config.toml
n_layer = 11
d_model = 160
n_head = 5
n_kv_head = 5
head_dim = 32
d_mlp = 512
vocab_size = 2048
activation = "silu"
norm = "layernorm"
norm_place = "pre"
norm_eps = 1e-05
positions = "rope"
rope_base = 100000.0
rope_fraction = 1.0
qk_norm = false
attn_scale = 0.177
bias = "all"
tie_embeddings = true
parallel_block = false
init = "normal"
init_std_qkv = 0.0214
init_std_o = 0.00456
init_std_up = 0.0214
init_std_down = 0.00456
optimizer = "muon_variant"
lr = 0.00575
lr_mult_qkv = 0.7
lr_mult_o = 4.0
beta1 = 0.93
lr_head = 0.00363
grad_clip = 0.5
warmup_steps = 200
schedule = "wsd"
decay_fraction = 0.875
decay_shape = "linear"
final_lr_fraction = 0.0
batch_tokens = [8192, 16384, 32768]
seq_len = 256
doc_mask = true
train_tokens = 112900000
steps = 6344
dataset = "wikipedia_en"
MLP neurons of a small language model. Each row is named by its layer, matrix (up: input weights) and neuron, and shows model dimensions 64-159. Each number is 50 + 12 x the weight over its row's rms, rounded and kept within 0 to 99.
Before each neuron's rows, "fires on" lists the tokens most often at its 100 highest values on Wikipedia text that the model never trained on; "fires in" lists the words (lower case) most often at its 100 highest values on Wikipedia text that the model never trained on.

fires on: " had", " would", "ome", " may", " could", "p"
fires in: "had", "would", "may", "could", "gomez"
L2.up504:36 41 54 57 71 50 63 55 44 58 55 68 50 35 52 55 48 36 52 52 44 65 54 61 34 70 63 42 63 44 59 61 39 65 49 30 34 41 67 37 47 26 48 40 64 39 32 64 39 50 35 68 70 58 78 46 46 55 44 58 60 56 44 36 51 52 25 45 53 34 24 39 45 60 51 41 55 59 43 61 56 45 51 60 57 52 75 24 42 42 49 61 40 41 50 82

fires on: " a", " an", " the", "mon", "es"
fires in: "a", "an", "the", "appointed"
L5.up505:38 64 75 62 57 38 50 36 64 65 36 37 44 54 54 47 31 56 31 43 43 44 64 55 77 33 62 64 67 57 58 60 58 61 55 58 55 57 54 53 47 71 43 47 37 69 46 35 53 53 55 43 30 33 61 60 53 49 54 60 47 51 55 56 50 42 39 52 54 47 57 49 42 64 45 46 39 68 72 46 46 51 51 54 61 57 68 54 32 53 71 42 44 59 43 48

fires on: " to", "ly", " not", " of", " also", " would"
fires in: "to", "not", "of", "also", "would", "which"
L4.up483:50 46 49 44 59 48 61 56 52 46 24 52 48 35 37 40 62 40 47 41 72 73 59 44 44 46 63 51 48 46 38 63 55 55 39 56 45 70 58 52 59 64 56 55 54 58 56 45 45 56 49 39 45 63 48 41 44 25 42 44 47 69 56 59 49 27 46 25 54 45 55 38 43 47 40 42 40 71 52 47 34 54 54 43 57 44 53 73 52 34 51 51 57 55 59 63

fires on: " for", "al", "ed", "ic"
fires in: "for", "based"
L5.up77:45 48 43 50 59 52 46 49 61 43 54 72 35 46 69 58 67 70 38 54 50 57 61 89 35 37 47 58 44 61 51 49 65 33 57 54 43 66 48 52 35 50 68 49 54 20 46 59 73 58 68 43 46 43 44 31 45 52 35 51 49 52 39 61 54 54 59 57 46 37 49 54 79 42 38 43 24 50 40 31 52 48 52 52 52 55 43 47 29 40 71 73 55 36 58 46

fires on: " a", "a"
fires in: "a", "appointed", "death"
L4.up78:51 44 51 61 53 33 78 60 69 50 45 56 64 45 56 42 43 38 54 64 41 34 39 58 60 57 59 63 54 47 48 65 32 45 37 48 47 63 46 45 45 45 31 68 48 35 48 53 43 51 61 41 53 50 59 65 54 30 23 70 61 49 41 70 46 53 43 54 31 74 66 43 41 56 42 39 43 26 81 46 59 55 49 59 59 59 53 51 50 44 43 50 64 53 69 42

fires on: "th", " of", "d", "or", "n", "end"
fires in: "of", "second", "fourth", "fifth", "further", "1st"
L4.up408:47 22 51 70 56 41 50 72 54 32 50 58 42 46 52 35 36 56 31 34 51 34 46 79 30 42 26 58 57 64 34 58 39 19 69 27 47 51 41 55 59 39 57 67 61 60 33 59 65 51 34 36 40 42 51 40 38 72 53 53 48 46 60 76 44 55 65 47 62 45 54 53 42 34 54 54 70 65 59 42 43 30 52 60 35 57 39 51 35 49 59 43 55 49 51 52

fires on: "b", " of", "in", "d", " for", "n"
fires in: "of", "website", "within", "for", "web"
L4.up365:41 49 42 48 49 66 49 45 55 38 81 54 61 44 46 28 28 64 44 55 65 39 46 57 55 23 27 69 32 74 74 34 58 57 55 43 45 63 41 50 40 52 44 37 59 75 43 47 53 58 58 48 40 50 62 39 47 46 33 38 55 55 53 59 47 57 51 78 45 57 44 38 66 61 46 59 44 46 39 56 54 23 47 63 49 54 31 50 61 35 80 76 45 54 50 68

fires on: "ten", " also", "b", " has", " but", " since"
fires in: "also", "has", "often", "but", "label", "ten"
L2.up55:28 46 49 46 61 34 47 54 46 52 62 44 44 56 66 62 58 57 45 26 39 47 36 43 42 55 49 58 47 53 67 34 67 60 50 31 33 44 66 65 48 57 67 58 38 27 34 53 44 51 35 60 37 47 68 35 47 39 59 63 50 20 54 44 36 53 53 43 60 59 55 59 58 68 32 36 49 57 40 62 58 46 62 71 65 58 38 45 61 43 45 68 41 75 67 52

fires on: " also", "ten", "st", "ly", "ally"
fires in: "also", "often", "must"
L7.up460:34 47 44 40 40 53 62 32 41 74 41 46 54 40 59 44 56 46 34 38 63 41 42 41 50 53 56 75 60 62 59 41 44 50 41 40 55 54 47 58 34 31 82 60 35 31 48 61 49 47 41 55 47 52 62 56 64 40 46 61 70 47 55 52 36 60 48 48 43 34 54 27 65 46 51 38 39 49 41 63 63 58 45 63 66 45 57 26 82 62 35 72 54 76 56 65

fires on: " but", " where", "c", " while", "ow"
fires in: "but", "where", "while"
L2.up218:24 46 42 51 76 65 49 54 47 63 59 43 55 54 42 54 61 50 49 71 34 64 59 54 24 58 39 79 55 49 53 70 49 43 46 68 34 47 67 37 30 44 51 48 40 34 56 42 25 35 45 67 41 62 53 42 50 64 46 54 39 30 38 50 40 47 39 53 42 64 60 67 55 54 44 48 53 42 50 68 54 56 43 56 61 72 41 45 50 57 60 56 35 54 37 41

fires on: " On", " In", " for", " For", "y"
fires in: "in", "on", "for", "one", "by"
L5.up209:42 57 43 33 47 49 57 48 35 38 26 43 29 53 65 60 59 54 42 50 39 72 24 50 43 28 41 50 32 35 55 48 53 54 53 58 77 39 42 42 53 41 64 70 72 66 51 58 73 47 41 36 44 39 65 45 44 53 35 31 40 36 30 41 62 46 47 57 43 38 64 40 39 42 46 44 48 56 38 50 42 69 40 42 57 55 41 78 47 55 65 61 48 64 39 52

fires on: "y", " also", "ally", "ten"
fires in: "they", "also", "often"
L7.up286:43 48 48 56 67 28 30 49 47 27 52 49 50 68 50 52 63 62 35 48 31 55 31 43 40 60 46 54 50 60 48 46 51 48 39 50 53 34 49 61 52 49 55 70 53 43 42 67 45 49 29 36 51 44 65 51 64 64 48 57 69 50 42 47 62 62 63 70 58 45 35 47 58 56 73 62 42 65 29 66 58 51 46 72 27 72 36 40 61 47 62 59 46 64 31 60

fires on: " to", "us", "ch"
fires in: "to"
L7.up189:56 56 51 37 54 33 41 54 51 46 56 56 34 69 47 56 57 61 63 40 36 45 31 27 45 43 37 56 42 57 60 44 47 28 50 47 47 51 67 62 44 37 56 45 45 68 70 56 50 49 52 46 56 48 55 61 64 30 29 48 56 32 47 65 49 50 42 65 54 43 49 56 52 24 34 52 61 37 40 67 67 62 40 66 70 44 45 60 55 52 54 33 63 49 57 58

fires on: " to", "st", "d", " would", "art"
fires in: "to", "would", "justice", "must", "should", "heart"
L5.up75:61 49 38 50 49 62 52 52 48 42 49 54 46 64 55 32 34 34 36 50 37 38 56 60 49 28 66 71 50 46 51 24 53 52 48 51 50 65 42 61 62 76 43 75 38 42 47 46 48 36 54 38 46 50 51 67 27 50 39 62 44 37 34 56 67 39 48 42 65 31 37 37 62 66 66 57 50 42 44 45 46 41 53 66 58 49 56 43 43 59 52 28 73 65 57 46

fires on: " had", " the", " have", " S", " it", " located"
fires in: "had", "the", "have", "it", "located", "having"
L7.up51:62 45 55 42 30 49 30 72 58 56 41 52 41 42 31 63 43 33 41 65 52 57 60 47 74 40 53 52 46 68 32 59 55 53 37 57 68 58 49 51 57 62 51 63 42 53 39 44 45 51 40 55 50 57 60 56 73 45 50 52 40 75 42 51 44 53 42 31 64 64 52 32 58 43 57 34 39 44 72 21 66 54 36 44 40 59 57 43 45 45 41 69 46 53 44 69

fires on: " a", "y", "se", "ative", "ome"
fires in: "a", "some", "these"
L7.up451:40 50 41 53 78 34 46 48 67 58 36 20 36 37 61 56 61 45 37 60 33 56 55 47 57 58 52 47 50 50 47 72 64 60 60 47 46 41 61 40 52 34 36 62 44 54 49 48 33 57 62 50 62 32 68 67 45 38 64 46 46 42 51 47 39 44 51 40 45 49 47 28 55 45 41 44 47 74 36 57 48 39 44 50 37 53 59 55 41 35 59 54 73 48 73 43

fires on: " is", " took", "ed", " was", " had", "ive"
fires in: "is", "took", "was", "had", "made"
L5.up446:58 37 47 51 50 75 47 30 46 41 31 56 45 47 42 50 27 47 49 73 38 45 60 56 75 54 58 36 39 63 50 51 70 57 48 45 46 47 53 40 56 34 46 81 37 26 53 55 40 51 51 55 68 53 70 35 34 41 56 38 36 43 59 06 55 30 42 39 58 32 52 60 46 49 44 45 46 43 56 53 60 35 59 52 57 45 37 53 37 48 47 49 74 71 46 63

fires on: " the", "th", "ver", " of", "le"
fires in: "the", "however", "of", "during", "upon", "while"
L5.up279:54 53 27 38 54 54 45 35 52 28 46 53 65 49 44 55 44 54 40 29 44 53 59 45 51 45 48 50 53 26 60 55 46 56 64 48 75 73 47 67 51 50 54 53 53 61 50 50 27 33 63 24 18 73 63 43 63 29 46 30 53 65 66 61 52 64 37 53 69 42 59 34 65 57 56 42 51 23 59 66 51 48 69 48 47 50 67 46 58 59 68 66 56 71 41 53

fires on: " had", "ent", "il", " have", " has", "ur"
fires in: "had", "wilson", "have", "has", "kentucky", "went"
L2.up216:63 36 59 44 50 56 37 53 51 38 38 44 48 43 43 63 45 59 48 53 61 59 46 59 56 68 51 75 54 63 78 51 36 49 46 60 55 59 36 74 56 44 38 59 56 38 46 67 38 53 41 74 48 39 25 49 64 47 47 38 49 55 53 58 56 37 61 43 52 42 38 41 59 47 58 49 26 33 46 64 42 44 62 28 59 48 31 44 49 60 50 54 79 59 50 51

fires on: " on", " On", "ar", "On", "ent"
fires in: "on", "similar", "primary", "next"
L7.up230:47 29 44 89 48 40 58 51 56 55 34 48 28 48 38 40 63 56 56 55 67 59 55 55 38 41 65 39 42 72 40 42 43 49 52 55 62 49 56 29 53 55 41 37 51 47 43 55 53 37 53 68 33 74 53 55 52 39 39 54 35 44 68 26 43 60 65 47 48 55 63 46 45 49 49 48 46 54 46 44 47 53 54 41 65 70 58 37 54 69 54 62 45 29 34 59

fires on: " to", " would", " not", "d"
fires in: "to", "would", "not", "t", "should", "must"
L5.up506:59 38 22 36 50 45 11 75 41 37 51 52 56 56 51 45 36 52 35 50 45 83 52 60 44 26 64 64 45 28 50 46 73 63 45 39 24 76 39 56 65 49 45 79 47 52 43 45 51 49 54 72 58 70 52 67 69 51 50 56 50 53 34 54 48 20 53 55 58 43 60 30 54 60 55 37 55 54 34 57 55 33 52 66 39 46 58 54 36 37 42 39 54 46 39 62

fires on: " a", "f"
fires in: "a", "away"
L5.up59:58 56 39 59 49 64 71 41 80 47 20 41 62 53 54 55 56 31 46 45 36 44 69 51 50 61 57 56 58 55 37 61 53 37 56 93 49 54 61 30 35 55 48 56 53 39 52 45 47 36 61 39 48 42 32 50 42 48 51 65 62 50 52 44 40 59 72 56 61 60 33 39 58 51 43 52 52 47 33 51 63 49 58 78 48 45 28 35 48 36 38 40 52 57 52 61

fires on: " the", " The", "The", " it", " me", " This"
fires in: "the", "it", "this", "he"
L2.up240:57 47 57 64 82 32 59 40 61 31 30 54 37 64 44 59 69 58 44 60 50 50 57 53 44 52 39 47 59 63 56 80 63 42 49 69 34 64 36 72 39 40 60 46 41 45 44 33 48 53 55 33 22 51 44 61 61 57 49 36 59 55 57 43 45 41 45 48 59 63 37 65 52 81 38 58 41 47 45 52 68 54 84 57 63 51 43 41 32 34 36 63 38 61 56 62

fires on: " by", " as", "tic", "mp"
fires in: "by", "as", "symptoms"
L7.up473:40 43 66 58 46 58 66 43 44 58 40 36 47 53 50 52 36 28 45 47 32 45 47 67 47 50 57 65 32 38 54 50 64 55 58 43 54 51 75 38 42 69 50 47 59 32 42 58 58 56 46 54 28 65 55 38 64 40 58 48 51 40 55 50 46 55 60 52 51 46 28 51 54 33 56 54 49 47 46 43 43 45 66 75 39 56 62 36 53 24 59 26 44 20 42 39

fires on: " his"
fires in: "his"
L2.up426:54 42 57 55 63 48 83 62 47 26 46 60 43 49 64 54 38 60 32 43 56 63 58 49 55 56 45 49 61 56 56 60 53 53 48 44 55 45 40 60 62 46 46 60 33 75 46 29 40 55 61 40 40 45 52 52 60 26 52 27 53 62 45 51 36 64 25 53 43 88 39 57 32 36 43 50 18 38 37 48 43 47 47 55 68 57 46 41 53 56 43 62 39 58 66 73

fires on: "After", "ite", "the", " while", "le", "re"
fires in: "after", "while", "despite", "the", "s", "by"
L7.up379:50 58 51 57 48 40 62 38 52 59 39 48 52 67 42 59 52 21 85 46 58 47 50 62 51 50 79 57 69 57 68 39 37 54 49 46 62 40 41 63 64 31 44 63 41 44 42 36 48 39 61 31 35 42 58 60 45 14 44 57 40 54 29 51 57 47 66 59 40 44 51 41 38 63 38 62 55 37 48 67 59 54 49 51 66 33 65 51 47 58 47 65 39 64 41 29

fires on: " to", "co", " would", "lo", "mo", " could"
fires in: "to", "would", "scotland", "could", "amount"
L5.up197:58 47 39 54 66 41 42 48 64 47 38 69 47 61 59 44 38 42 54 36 49 67 51 64 56 47 45 54 54 48 73 48 67 46 48 49 41 59 39 49 56 30 42 52 53 41 35 57 60 28 45 63 65 45 53 45 81 60 56 68 47 52 34 36 56 40 52 51 71 47 66 27 56 50 42 20 33 49 53 68 50 37 48 49 38 72 63 33 55 50 74 62 50 47 62 66

fires on: " had", "et", " would", " to", "n", "t"
fires in: "had", "would", "to", "t", "must", "took"
L5.up409:56 47 42 20 31 40 49 33 43 61 47 49 54 40 41 56 66 33 45 32 56 51 51 48 53 38 51 48 49 57 45 41 63 60 56 79 51 58 37 48 25 30 56 82 61 64 37 50 60 40 36 53 48 67 57 56 68 55 65 40 55 75 35 37 59 59 60 66 58 31 31 38 66 69 62 54 39 45 43 48 56 28 57 50 53 52 49 59 55 47 41 45 46 62 39 57

fires on: " when", " between", " from", " before", " after", " about"
fires in: "when", "between", "from", "before", "after", "about"
L5.up463:52 32 30 60 45 55 40 61 67 35 72 66 47 51 48 60 48 51 38 36 49 29 31 68 55 67 49 37 46 58 57 33 50 39 40 25 35 52 47 59 47 61 77 40 47 52 55 41 46 60 44 39 49 40 60 46 39 32 55 74 23 41 49 60 56 47 58 44 45 57 60 40 46 28 42 35 61 57 75 31 48 46 33 40 77 68 35 39 49 57 48 58 44 56 62 39

fires on: " and", " as", "le", "ite", "as", " than"
fires in: "and", "as", "while", "despite", "than"
L7.up1:44 35 48 46 55 59 67 49 56 49 65 55 45 65 39 27 56 61 60 68 42 53 40 63 60 69 53 58 56 73 45 46 28 53 53 59 57 37 51 43 45 42 40 38 50 30 49 62 29 40 39 59 43 60 64 38 56 27 51 51 58 42 37 38 70 49 79 83 57 54 20 56 64 46 28 42 46 34 38 55 44 54 49 78 52 56 64 53 46 51 45 61 47 76 36 68

fires on: "2", "c", "4", "1", "3", "5"
fires in: "2", "4", "1", "3", "5"
L2.up80:22 53 71 32 66 37 38 52 63 39 52 31 55 63 33 73 44 52 63 64 52 39 62 26 34 39 35 43 35 51 40 42 45 50 52 56 51 25 29 35 42 56 54 46 59 51 54 43 55 59 49 58 42 57 36 54 31 42 53 32 60 26 58 61 54 43 54 52 45 57 54 50 60 73 46 36 47 59 51 31 40 57 80 56 70 76 69 74 54 48 50 50 48 72 58 48

fires on: " and", " he", "ed", " has", "ve", " having"
fires in: "and", "finished", "has", "having", "he", "have"
L5.up250:40 52 40 56 43 46 35 66 55 54 45 59 70 44 53 63 57 56 39 82 44 39 38 65 44 58 47 64 40 43 56 48 38 47 44 52 69 31 54 56 49 68 50 54 32 44 29 62 31 38 45 51 36 58 67 57 42 52 66 50 36 59 59 47 49 59 52 58 77 77 28 54 55 60 46 41 54 42 70 55 39 71 36 42 38 38 68 34 66 24 27 48 44 54 52 58

fires on: " from", "er", " year", "par", " Class"
fires in: "from", "year", "federation", "federal", "class"
L4.up429:57 51 28 49 49 48 62 40 44 59 73 51 43 64 59 48 47 40 41 30 51 42 33 60 41 49 66 29 45 46 58 60 51 60 57 31 44 57 59 50 40 44 51 33 48 53 46 31 45 53 48 47 52 61 56 45 47 38 49 62 54 44 46 32 37 29 28 43 42 53 61 40 59 46 42 29 63 44 71 74 30 76 85 59 59 73 50 47 77 38 63 25 69 60 51 48

fires on: " The", "c", "The"
fires in: "the", "aircraft", "there", "facility", "c", "facing"
L2.up1:73 52 42 61 58 39 69 48 65 45 33 36 41 67 39 58 45 46 30 53 53 53 67 50 27 53 53 35 57 58 56 56 59 49 57 64 55 53 55 54 69 42 32 37 44 68 65 55 36 39 67 50 39 50 77 50 31 44 38 24 55 50 49 56 44 48 42 50 46 49 50 34 42 53 42 49 21 45 52 62 24 52 51 69 62 43 29 71 55 50 35 63 58 56 50 70

fires on: " his", " her", "my", "cu", "s"
fires in: "his", "her", "my", "s", "their"
L5.up132:40 26 53 58 60 50 52 49 54 48 59 53 36 48 41 56 57 64 42 53 35 55 45 66 48 52 44 43 45 25 55 47 32 22 67 51 53 55 73 60 75 50 32 59 61 60 49 25 44 38 55 34 49 61 49 57 45 40 46 65 60 61 44 55 42 49 72 67 51 60 18 40 40 59 71 64 63 43 30 45 43 44 38 34 55 52 62 49 33 45 43 41 47 44 61 71

fires on: " after", "After", " To", " to", "er", " not"
fires in: "after", "to", "not", "than", "before"
L4.up20:39 54 46 61 40 43 47 36 40 54 80 69 69 48 65 50 35 33 53 40 57 59 57 63 44 40 74 62 68 36 43 36 53 79 53 63 34 72 59 61 51 44 51 66 43 43 40 67 55 40 53 56 09 64 88 61 59 48 42 60 26 34 37 51 39 59 70 58 39 54 57 65 54 45 49 43 63 57 45 35 49 58 39 38 52 59 40 59 47 52 50 42 40 65 52 53

fires on: " of", "l", " de", "th"
fires in: "of", "olsen", "de", "authority"
L5.up133:38 41 58 45 58 52 54 41 65 23 59 37 48 56 37 48 39 45 64 38 50 41 48 63 45 64 45 68 32 66 61 48 38 66 46 56 52 52 43 59 33 50 58 38 61 66 27 76 45 40 79 72 52 57 35 51 43 32 66 49 35 64 38 48 35 37 18 50 53 51 27 61 70 53 44 35 45 65 49 59 42 38 58 38 56 57 51 45 73 33 51 53 70 65 43 36

fires on: " for", " their", "en", " in", " the"
fires in: "for", "their", "centenary"
L5.up445:36 31 52 50 48 56 48 56 33 63 46 71 33 56 82 47 46 46 47 79 26 53 51 35 34 55 40 49 57 55 67 48 50 50 47 65 58 54 51 47 62 52 48 61 66 61 59 47 45 53 40 72 51 52 67 35 43 62 34 59 40 62 55 47 48 85 80 37 32 31 41 52 62 46 60 47 33 42 44 56 42 44 78 62 42 68 41 42 30 65 54 57 58 52 53 39

fires on: " with", " for", " against", " of"
fires in: "with", "for", "against", "of"
L2.up365:40 33 44 61 51 68 54 55 74 44 40 59 67 47 75 65 43 55 64 51 67 58 36 37 46 36 46 40 59 65 62 39 39 58 48 55 64 33 42 69 46 45 64 44 60 24 64 52 50 52 49 61 64 62 59 25 56 27 35 53 27 51 48 60 55 38 54 54 45 62 48 49 30 48 52 41 30 27 52 39 46 41 29 54 68 54 37 74 35 40 42 52 62 48 40 78

fires on: " this", "it", " a", " same", " other", " some"
fires in: "this", "a", "same", "other", "some", "both"
L7.up309:68 51 46 62 74 37 63 45 49 51 46 57 76 42 59 31 47 48 40 32 41 25 38 54 33 24 63 44 47 42 68 67 43 49 44 49 47 50 61 49 55 34 42 62 53 43 54 60 55 32 49 54 55 64 68 53 21 48 52 61 49 45 52 48 53 48 60 55 48 48 27 42 65 42 40 34 42 61 34 47 42 33 74 46 44 50 72 34 43 50 26 54 45 66 39 47

fires on: " under", " until", " near", "ough", "ong"
fires in: "under", "until", "near", "congressional", "before", "how"
L2.up169:56 49 52 67 65 41 80 59 35 80 52 51 38 39 35 47 43 56 40 56 34 38 28 51 39 56 50 44 49 52 53 46 34 70 54 54 81 61 53 77 46 52 66 43 74 37 71 65 50 65 67 52 32 55 55 51 49 38 40 66 31 41 56 51 48 44 66 67 50 55 53 40 47 44 48 47 39 63 48 67 36 54 55 27 69 54 54 54 35 54 37 43 54 62 44 46

fires on: " of", " h", " mo", "mo", "ed"
fires in: "of", "amount", "listed", "above"
L7.up330:33 64 45 50 52 57 48 48 51 46 50 57 59 43 52 48 42 51 44 54 47 49 44 46 52 47 55 59 53 51 52 48 51 20 59 55 47 62 54 28 61 56 54 34 59 62 52 42 22 45 38 31 50 54 49 50 24 63 50 36 42 39 74 56 71 29 57 55 51 42 48 31 76 28 47 63 40 36 34 59 60 60 62 62 46 42 66 40 31 52 72 31 42 38 47 43

fires on: " a", " to"
fires in: "a", "to"
L5.up148:55 36 40 58 58 32 56 56 52 57 29 78 77 49 50 41 36 41 41 58 16 61 38 38 60 24 55 57 36 64 50 64 44 57 52 40 46 77 73 63 64 41 70 63 56 49 41 44 46 27 58 52 59 46 53 58 36 43 44 60 65 50 26 41 33 56 30 58 51 54 35 38 49 66 38 53 40 46 61 63 53 56 46 59 63 52 60 52 45 42 68 31 46 32 50 52

fires on: " of", "d", "ing", "out"
fires in: "of", "throughout"
L7.up495:32 39 48 60 70 57 44 35 61 39 57 43 63 40 36 47 34 35 56 33 43 56 58 62 49 46 55 54 54 40 52 44 52 57 71 52 44 42 36 50 45 55 41 51 59 58 41 64 40 59 58 51 28 50 74 51 46 47 58 56 70 31 33 90 60 53 71 80 49 40 43 59 40 49 49 29 59 44 47 34 68 43 61 72 60 44 53 36 38 45 81 45 43 46 37 40

fires on: " to", " not", "ur", "im", "ph", "t"
fires in: "to", "not", "similar", "t", "nephew"
L7.up272:34 36 30 48 52 32 53 49 57 57 47 65 53 62 58 49 50 58 52 45 53 60 47 55 38 83 50 64 55 50 44 49 49 45 53 56 34 48 53 35 64 39 42 50 49 68 31 71 52 39 44 46 51 53 47 57 66 51 28 71 37 58 77 70 43 52 52 57 44 44 48 42 65 58 38 50 49 51 39 52 61 63 45 45 37 63 70 41 54 59 48 56 60 30 39 61

fires on: " to", " not", "va", "t", "lo"
fires in: "to", "not", "t", "nebraska", "never"
L5.up433:52 52 31 61 34 30 38 57 53 57 70 79 62 61 48 36 27 26 51 55 33 51 31 57 51 32 52 64 37 48 44 44 49 55 39 46 40 61 63 34 63 74 37 64 41 55 61 59 57 41 61 62 61 50 41 56 58 58 40 44 55 57 50 49 53 46 47 40 63 42 77 30 31 44 40 74 40 61 52 33 49 55 69 52 62 62 50 62 54 63 55 41 63 36 37 42